MLP neurons of a small language model. Each row is named by its layer, matrix (down: output weights) and neuron, and shows model dimensions 0-127. Each number is 500 + 40 x the weight over its row's rms, rounded and kept within 0 to 999. Numbers have three digits each. A neuron's up and down rows have the sign that makes its largest values positive.
A block is one neuron, or neurons of one layer that tend to fire together. After each block is what it responds to, as a language model described it from the Wikipedia text at the highest values.

L9.down644:516457536501526502500494455482513589594545569527476498505473506571485524501487495482501533535418528530519554467475564500572459507490499449539469498574532485502561475473457478468558525549537553460493485455424495530510474484457494510475415536505558455490559478499562541522554506443500480435429496502503527547515566531535514512516526545494510474481482451545579532509498471474500582549584
Split common-word fragments. Odd mid-word pieces of common words that have been split apart, mostly y in year after numbers and o in years old, also thr-ou-gh and s-m-all.

L7.down262:507462490596532486499522437523481424552482543564511578501492470517531497515504526462432494490585525482521468453568499499518551469452490446557525515554477554543556489507502503447478519500438545496545469403551457527511522493519515514509462542488570515484472519481480503526544517479508442520441543564489448595535492547372545519495528542517454520508490490615575546513464494468473521535532
L7.down441:464508514465534462518503543490521517522493467522497484547474485409548447498525514445438541445544498485532529486450465438546508556436476503419540473456509543443543550530558526473489552483540521555572509472504566444554485487532562507490466487524472485512487497536458498514510498535484559554528474580485513519581453510564491524469509452483417499492441443466611582568454510516532524467516
L7.down462:489540512547470470459477444489477535476596543553524508552447499511463462548471532483455411505502478465511510482451522464492527558468505580508500562475476554487513525506507539407458574486481599580524433473506500478476505435531490500546508480454472437430468444508530508454445481521559547519532485494489515506454522503512528484483462521547498519487467523499467510463487441417511496494512
L7.down687:539477505523463523510517518531450521503437511482525566557467476521540487507523485589451481458525513481533494464470505457529504432558488471531554566504499493444515503530473463490478500446575603534507534502488462454495449541497505522474527538513518498511522470448468471521473478539579422521489395550540505579421517514533519450537464519519457484499469558476458476584435460473472502515433
Split-off word-initial y. A lone y or Y token opening a word split into pieces, mostly "years" after numbers (40 years, 25 years old), also young, Yemen, Yasuo; weaker on mid-word pieces of names.

L4.down23:558534523473462490462505475532518441467494480445476508438445476509545488516539468503467551539535506472511408509544454531509542482536499424467513499473524422487473500477503491492488460457499546551434476509526469532534534463541523437341516454543589449493540525516531469551438499510458513497445520471435556522545539499507572505475527492517567542548578467491543446512582516456395538529556
L4.down25:495457582501510494649536475510501478473511529543493534524495531475483519479566530431502511503506497555508448508469520501542417498439548483517502485481465470497552531450550533463537496457519541479587447520541540470542542462496562432547478451514423475511524525429528498517451527550489531517478492479478484505463456544466512452498555514496445548447465486513490501481506534426451479551515
L4.down217:443567511524511494481463452477462483542424477428497529498486558460479485508500541431520528441447500497450522483548395519475508523552544541555416519511427424504525500506405500519518506554547443496481482541530460545524524475513505459522508517480532495487492526534509475509499526587500471492513534522437551500565524561447459566512583503489518536489466461448514483529548452413472455545480
L4.down702:483476475525438450491518488440532464495479596533529535522527543464481497541499484518502574489444470546453507540444529525464484456456490489502464524522514500560473500553501506472517484461511604453545487433467549477509462472450522518523479514512550481477440514496489536407445537512498516505489487480518441532583474483502501526549510479606489519538539520499495557453416550500502538551470
Word fragments after short prefixes. Second word-piece completing a word begun by one to three letters, especially -ast (past, vast, coast), also -th, -est, -x (birth, west, Oxford).

L4.down166:513465559517503496526490540519465512338550492534428521568560515584507460492534547406555519460514538539494457526518412529470535406464463563460483532560493474422491527549536519413544496494487466508522448471494504483573442466436417576553434528449518501536600540482497488545497476450463449508443518497446391521499499490571512539446541525498508483492500539530479484485464489513504463458465
L4.down318:463520516533497521498501543540489580494437568541475487489547485404415468470463494497477513552445595495536515483505441551477458509409503492516482508480440433546567472484473546515468495482532467505548553471532506458496449453487480498503508506468589520479472440469453517514588465455506483453520551476549515566567460456435503478449575425510504546528556483543523456466530515457504548549518
L4.down462:518514540480527538596460571487473555448474541499531494530521444590490499486451466489482479469461521609499501454506534495517521535478508544455610498477586510490501429452529486488524482478459546489440387490491452403469494499525552540492509491464498491515528552541517406549463512449498492512498480523502508478392510502329516490509453513497513540545453498533504530553416491493473443455489
L4.down645:471557516521521569513557525521633511493502463523493492580543520496510494486528416458543466489509512503414536417518488457438453501509504538551479510464577524548470483587498542491496515483515526527476458486491526495533578467570504566472475509504488595419446445513559433478464523480482485526470496590452529533429514456474508523486461429411518473501505536447568495488498478532546530547492
Split-off first letters. Single-letter pieces, usually a word's first letter, where a common word is split into letter plus remainder: h-idden after a hyphen, y-ear, Inter-n-ational.

L7.down168:540484521508520479455528520452454452470422468541458513520536610570466520514449554532512539544430457417526515477490536484434530512539462517458501534503533541532554499534497557482490484478446503519485457589537440485451491493501545507572511546550435488477513513469546429531515456475428466524562493444512471432572570496375463454510515478494549474406543411573492465465520494548559531518444
L7.down181:483561458507469455498472472547520585550504504511431457497550488495493474558482500534495494541551459470508488457504448553493465457465473424522558470423505512498522479509469567452462476490543546483454537529435502552437496472526496433517556552464455420469451372456436446481542451525488560453486486519479528534507467521442514523556442457500514491573501533456506501555469465501522556593542
L7.down321:452472517475548497548442388529500402500408536510496430538484461487544531455517539489498527463534568511491528523564593543535430490521532549598435491536517503505522457540506447469490451468554473517522549546548522456564539482502553515463476542555425427551480424477499485465517491501484512448487478529533525508456480564496524472532481493476542558522489515463529477468509527468443558505445
L7.down394:487618489468524453541519458507543472440474507508521443525514576484475513518548513503465528513514527395497528510471487521472506496486529506441595544538529583504496523519472485538461503478465526460504504494468511479512497498540518468448464505471446529564458460527525500521528489426472559519520562499453544458481364547513476455477492497482511489475484453552487436460498527487589517572513
Mid-word fragments, esp. "igh". Word-internal fragments inside a split English word, above all "igh" before t (straight, light, weight, fight), also da-u-ghter, cot-t-age, A-th-letes.

L9.down659:535558492516482455494469572490461483494497491438495487509548585527427489475479487485527510496546523490487466502518491526478513501521471515567539503421486524550542505513509469440504532454496548536370532461483502446507510489495475492548504491480497517456511511486534441487561512519573458542539549518519443511447498474467444458476482462569512448540481569460531470546535509465589424538448
Mid-word subword fragments. Short middle pieces of common words split oddly into fragments, such as ec-on-omic, au-th-or, In-ter-national, c-ul-ture; occasionally the word by.